Weights of a small GPT-style language model, trained from scratch on English Wikipedia.
Architecture: learned positions, no biases in attention or MLP.
Training: a variant of Muon for these matrices, 330M tokens.
MLP neurons of a small language model. Each row is named by its layer, matrix (up: input weights) and neuron, and shows model dimensions 80-175. Each number is 128 + 24 x the weight over its row's rms, rounded and kept within 0 to 255. Numbers have three digits each.
After each neuron's rows, "fires after" lists the tokens most often just before its 100 highest values on Wikipedia text that the model never trained on. A number after a token or word is its count.

L8.up174:121126123122101176161128148135100141141136116149162145124127120162129145119137132122097119151128164121142148150165162127136153123165142131111126099137140152105083159114142138132081156163114112087142095078126120091093199107091143107127147103146127146141154175168118124172153148119150083082
fires after: "z" 35, " S" 9, "ak" 6, "k" 4, " s" 4, " Z" 4

L9.up138:134115124075165151119112151096158105135083096109124058118119129170154162159114104138098146096108151141124174138164155141148099162077113118115148109114114124120114055193153108127127142128096135140116132108110156146150154166145082132173143122143177159117175147102079080111139155121085114086
fires after: "2" 26, "3" 25, "7" 12, "4" 10, "6" 10, "5" 9

L8.up88:137122110158124151130178109106157110117135117142126116118141174114128146133171113126149148154083155133141111114129138111104149109166119121114119165140152168142103086147137084140127114115117151118155134138127095175135135133077135118133132103134125103119150172137175104123144192121110120083
fires after: " J" 19, "h" 17, "ok" 7, "j" 6, " j" 6

L6.up117:119149122098120138158150112108073121121090104135113148138151116183117127169123121122101118134132156150115124125135154128104126168169100135120122119114130118126160064136158114102157117156125128087127084148119134089165123128135158128103083129096075095124142120149114122114112146116122163100
fires after: "R" 16, "E" 11, " Q" 10, " R" 8, "G" 8, " G" 7

L6.up399:127137139147128110148127095119125095134141138157141128146122193124099139151088096133118141110107135076154102144143170086153139131151089108133135141173137134159163132138102157124119141174103143100144147139105109107140109156095177169134110106118127168130138134118169132136117157150101050139
fires after: " c" 15, " Pr" 8, " w" 7, " W" 7, " cl" 7, " N" 7

L9.up187:122122103131170127100133136132114127128150147129121133137126116120138123156073137129117118149148143153137149123100132105132129108114129099133118127144116163111116119140155099150162145113155087092170149160136138171138136113123144129141108117089152145094128161122088155110183108089084161141
fires after: " m" 24, "2" 12, " c" 8, " M" 6, "3" 6, "1" 5

L10.up134:185165135136117156148075128140092157142092105102134106153159108135126073092130135153083140108115156172141128189138111125130142151105125169126107152123109117151154105117139093142145140135077120115136088113123138190105128118124122101100136127122165157147138104134145104105123154109152119154
fires after: " A" 20, " An" 9, " a" 7, " m" 6, "a" 6, "an" 5

L5.up15:089113135126138146133112100160131118138148147153162130138167135097120125128146114166137105094115155114129130145122138134119133114126127182097118066099130146120142063137147113110125125135148156143147133125106145134129162113126136106148126160141124144102123113134108166127091101100111145135
fires after: " b" 12, " t" 12, " g" 11, " B" 9, " m" 6

L6.up359:104129111113081135121152119135116138121153162149105121090135132158095089101150118148121142151114097153098086141141144108089154133149115139142137154112107115148169082138087187124186151135117134068123122162141133161128118098126158114109159123136141141107129098127106110121082083120151136139
fires after: " A" 23, " F" 14, " a" 7, " Y" 6, " Th" 6, " B" 5

L14.up277:121132069124139135137100097138185153133079139141129116090093101082164072151147102136113138153166136111092107114134138167106081086162155087139156174125118184162115134132145153120158115140126120144134132155132100126109130147138139136155129124140129131101136122081134136093123115149146136099
fires after: " " 26, " the" 13, "1" 7, " B" 5, " open" 4, " c" 4

L10.up738:172124132145146107115136117129130166142113128109097170089160164058125109094120099151165113125137142178081127171118152109122147132126083107102140160116167142132154124096119153139131108118144193117175116119164091119098134109109129121102115176114116163153118150119149110136108111092144147136
fires after: " s" 18, " a" 12, " the" 10, " pro" 8, " f" 6, " th" 5

L9.up744:109114106118126131112093166123171082117111145146106167065103113157140116114142093087133117114123145145142131167095120111116096116164146130149117120125118148169175143142125108135148118117122153099112145139103114151078113120129102152132127082121099137091148138105075098139074116123113155135
fires after: "2" 29, "1" 26, "3" 12, "." 8, "4" 7

L11.up422:126099124131116183163137124147119108104116185152157136132109135126157115133140116146135153138089115149153108137109138109122148138151106117097154144157103121172121129098117136090123103154122142150037150161133174109122100151170113158124112119133086139075127145152098114134136106127131149191
fires after: " p" 33, " d" 12, " l" 6, " P" 6, " pre" 6

L10.up669:118146120090146196122076133126164121129148106151123111107116102166119123100130173112106113154140119160146146125099140093143084123143108101126122155112133086122133149111107165149175123124142143174134155102130136142165131095154114126161152125134119077110130120114094095127158141126157125094
fires after: "1" 25, " D" 23, " J" 11, " Sant" 5, " d" 5

L9.up384:067176116161135128092098112139127125134114108148125160128155132145131113116108137129125091134178126120148132134137097093166099127144170088142110149119161116095071198094138074171149141133125132168116118136102076151138168146106075121120120144061152091114174145180110111174131130128106123098
fires after: " D" 34, " K" 13, " d" 10, " T" 7, " O" 6, " G" 4

L8.up71:119152103093129125111098119113112103149102156114136088110116115101168110123117094106145127164153130122096112105139130135142143140080105085137089139127150133139147118094089087133115139147108108097082150133134095150127110107160139169144114167140126150121121136117117054135097116106130126111
fires after: "nd" 13, " B" 11, " M" 9, " m" 8, " Co" 6, "m" 6

L6.up581:155096125152142119133115092138117101146145107111109139121155095180145123113138100114115134148154146109122126138113160122078118163092122110101128100107065136156124111153133119089131148142128154161122140148141146111152168115107120104147105109157111094097120109149090167092114114138135158092
fires after: " Ch" 40, " ch" 19, " R" 10, " D" 6, "R" 5

L10.up586:128101093070149120129095123113132177144188175122135137114182132171107133127101148106106148075115080137101182124116109105161149141152130122086121114123133158173144126113162118133114158159130109119140145097124105122124138139137120133152128119126095129096136117099081128104147105155121088121
fires after: " J" 18, "2" 11, "J" 9, "3" 9, "5" 7, "j" 6

L16.up183:131142101141127109099142154171143140115088078130165102109120133092130126129158150117135131180102161155161144130068109130083131143162145141118130116123155121087117125114135117143055142132152136130130108126124141164105140157115100124120108112134121122131117152150087132114184121126091194126
fires after: "," 21, "9" 10, "6" 8, "3" 7, "7" 6, "°" 6

L2.up339:175111133117098104111147100151118145115084104157136115166107124147123130132166126125126125091098157151134142186094097142128138118149158061090119142121115114116124187098094149116149103111094117093153155097133129164137127137126107131140130144108119095129117179150153145129158152138071156150
fires after: "0" 17, "6" 13, "3" 11, "9" 9, "7" 9, "5" 7

L10.up181:109090106149125151137112161127157133115157127096125138119137139130143164096110153136142177180142115163155117105136134122130128171082135121102112125059171132142131112120151112156140138125136127116083117169092104137139124116138146122163116159157107099158138114120103119141106168102108108118
fires after: "1" 16, "er" 13, "or" 7, " O" 6, "stitute" 4, "ole" 4

L11.up350:122103123134100140083139128158106131157182129122122146150146119144112120103128165141150122148136150159090132107096161126087124090067106063136152071080191137161160164111156101114146125116120133134160103118130117137132095163162118151135140178140092127096191145118096131149110175094144119134
fires after: "er" 24, "or" 7, "ner" 7, "un" 5, "ors" 4, "ars" 4

L10.up26:142050118103134166094095142104134086109113141168158120107111150175142112093124100131127133085134106130105081138116138136143104136147136082146138098131129124141138126149120162140127115131112178131104155109145139130144169103126128144137150161102146160088155131148087096172116110146125133148
fires after: "2" 16, "1" 13, "e" 8, " O" 7, " A" 6, " S" 4

L14.up680:138143108084122144126125128146071128103140130084139122119144096145128111114145158078110115153117114164145127133132150135136139161171113122142147121140131064112122132117108092110106150138113113113130146117092101127160136129094136142122112166148146149151127138134125123156131155098105144104
fires after: " a" 18, " S" 11, " s" 9, " t" 8, "-s" 4, " M" 4

L10.up55:088162079086114095136113106150155151145087122159110130126179092116072116152073104170127128118107135178131098148097129139138114129154100126119112100142137124131117118128137094151137111149115119163162139103128157121095148127141153124143143129122154183109104150129180145109130090140177086120
fires after: " p" 12, " the" 12, "9" 11, " m" 8, " av" 7, "m" 4

L6.up733:109141091097152131072099173081122077139151133137127164110134096151158107177111110103127144127147113159128139143134086127167159153136083106177133124095092145124105109153122135151116156127143090092126113165152188126163150090120132090103162081092119150157101107114083153112161124126113155100
fires after: " c" 22, " V" 18, " C" 10, "R" 9, " P" 7, " m" 5

L6.up211:147187126123125123133128106120104106116147164147111152116137070143124096082128139104120122144162123117121129122116131148114139109168148115131114173112153119135116124068130147146157156131143138159117075194127154122133174069126146116113156154133120150139197136167079141132116116144158137146
fires after: " A" 27, " ne" 10, " a" 9, " ent" 7, " (" 6, " \"" 5

L5.up670:118102117128169128119102071137134181133134108116103130143163119125151114106124081190154193094128101111119128099135145142130120098115145140091163097106149123162133149163112110148096128135107118108155133109118123144124122102119118133115140119132135139106111086079103173125115119085063134110
fires after: " B" 26, "\n" 25, " b" 12, ")\n" 6

L2.up401:141114161114114099101148091133110109125097119170114164147152126109112091125152161121107125114127161119140162157085101142127115109133166113102115126137139131174146112099129109102135116138159144104136142129125133134124147127103085166077130132135095082125127121105125109131134165151103160148
fires after: "6" 17, "0" 14, "2" 14, "7" 10, "3" 9, "4" 8

L8.up182:182090085107153147126155104118148125096182106155100147121165131141102112156102124114128114126129103154153136151123125158079167139118105108179134120100108161081132125159124095130133132130145115073112117139085135146152150093155167124116127118162098122107119137135084138106117121109128169171
fires after: " G" 19, " h" 14, " m" 13, " M" 9, " g" 8

L6.up732:135108113141131153058059111150135152158123106115137140102147152108088077121121106171180148118165121140102144133123142097114129132120132146074120131138146129158133094149131153154136155105119143120135141152149116152154139113110112110144116133111146116095148137194158107101111122113116139127
fires after: " O" 37, " D" 17, " f" 7, " a" 6

L8.up212:154123158148113110100140170099108114089113121095109082104078094156125099098141135121081133098107177137154155128118135113114105121137173090096142199138134138150156194139122100158091144150130131129115121130127153146108151167124141153127134088148142132129139138163130123078126093122092140084
fires after: " S" 17, " Japan" 13, "ov" 7, " al" 5, " s" 5, "l" 4

L12.up419:100094087161116138106122154113141139100162149147107131078096134142161128117083087172143133104076116146110126171095115138119095126133112103143132147137105133124150119155173120102096164144115127131089159106140116126123128134143095109097166120111142136134110136129096117132141117116106117127
fires after: "1" 30, "2" 9, "0" 8, " ar" 6, "er" 5, "uc" 5

L6.up688:144151136132117136119115100178151103115176130137119139128124143139146126112138103108150141124131154075105123139119125115118136119150103127126134057130151178142107106169112119113126185126140121152116106148164135152156150135143075087111148102144141171116136135153131177129168109103114145169
fires after: " T" 20, " B" 11, " ent" 10, " att" 9, " t" 8

L10.up713:142106131082141165140114118148107123132145117114111133157143155081145097091167137116072122112128130099145145152103155155150120096155090119094156146147093159142123159093148109087120152156106117103117136115138112162127117151106100128124133139112155147116138160147139074147132114133127127145
fires after: " A" 17, " M" 11, " W" 9, " R" 8, " D" 8, " m" 5

L8.up168:115131087121140097112108137106118076155163126161115166106140093100113108098120102148145122114172096210140133138114089155088124197133178134112110107088150155125140127133116147084146103127128134151098149137171150107150090139125117160108164172101136150139124084146144129160158119096151149183
fires after: " P" 35, " M" 8, " I" 5, "P" 5, " Ab" 4, " p" 4

L5.up766:141151122132149131086106135113142129140114183120104132151136102157115081132119124068100116120101133106107118095139099116121176169127096159172125138151129108144142151094127110108119126151127131122105131113177133135106133119146146161109124144178115197149131115097109151148136098156121166098
fires after: " m" 24, " l" 10, " me" 9, " M" 5, " Miss" 5, " w" 5

L9.up547:167148094143163140150149088166146135150126112140105091142154118121071138152108129152130083160155132117109092134142112128131112137118138076118113109108133137163133119118116135078141140133158155109114162127146156162107147135192165115098148071118157126148096112163165117127129082092134125150
fires after: "2" 26, "9" 19, "1" 10, "0" 10, " p" 7

L9.up202:106140096119125125152152110134160124161148104116140133089186130146131132123139159087105151104110138134123120116130162163105123084174122107124115143112149110162117113070167136124143144130111122100185116077117113163105153130131127137123122155132111109124114134109114097109139159115147083093
fires after: " J" 29, " Br" 12, "j" 6, " Bro" 5, " L" 4

L11.up6:135100144124117136144123126140116125137132129109100146138113152138119111114090128154125139129119121175155085179115137127167143155104141136094132139104135136124169163138152144126124121119150121106084150140123151104109122118092122141137147147127142163117111160108130094173132124154123135194
fires after: " M" 24, " m" 8, " T" 7, " p" 6, " P" 6, "M" 5

L10.up185:105135088121143102092126098091147116123121116118148119139134103143130114114180102104104125155138148098156100138160136132105165161162119073095134120152141122130101077147115134103113145113130085094113131168135121147163103140127173130082094160141118126117133158163152134140137082130109155142
fires after: " C" 21, " s" 17, " S" 10, " c" 6, " al" 5, "S" 5

L6.up427:120099129128145105117151086152159179137128150151120095098111117112102123163121172127146131128097139179152123109125119111142111134132098122102122130122150170197134081156108094103172155154132128097137125152168180110124128125179101098121084127133127165108112172117096109124150141125136119171
fires after: "0" 31, "6" 12, "7" 10, "9" 10, "3" 8

L10.up458:112057120070113150112118140142160104108157132166131121074136093123131141098130112147129145112136079139111125122114107107145092141178152129166137137137105129125182158153139113133152118155101106097102135152137138114101114117130122136117123125112141135091117120109068103138119145151156128122
fires after: "1" 18, "2" 14, " pre" 9, " under" 9, "ost" 6

L5.up551:146077140115142107180133118097156137093074115157093151130127171093109163126160143118096121121114141100130099141107136078161115149108116131104105159152125148116160117121069120108122158137113140136099169136133128086147148107127190093100137103116131120114140139122092119134126151112045118148
fires after: " c" 22, " C" 15, "C" 15, " S" 13, " Sch" 9, " W" 7

L5.up323:111148158110087131079174112137158121119185191115092117100155107112147135131123138119132153113163130181117097118144134169132129134132070099133141137119145123147134126128172113127116127166172082113096114130113101149161140108099154117150118107143115160102091147127083159112144099117100145125
fires after: " m" 20, "om" 10, " M" 9, "ab" 5, "em" 4, " G" 4

L10.up428:152113178161160139110094130142100096132123102149095131106093098080144124118141141090112147093142173104109122096125131088144145135153106121065101146103153114118124138174120078123140184132147134093125097162182154162090140138105118201160144112141140131113136112148141152144164127107088126136
fires after: " S" 21, "s" 13, " s" 8, " Q" 6, " Sw" 5, "e" 4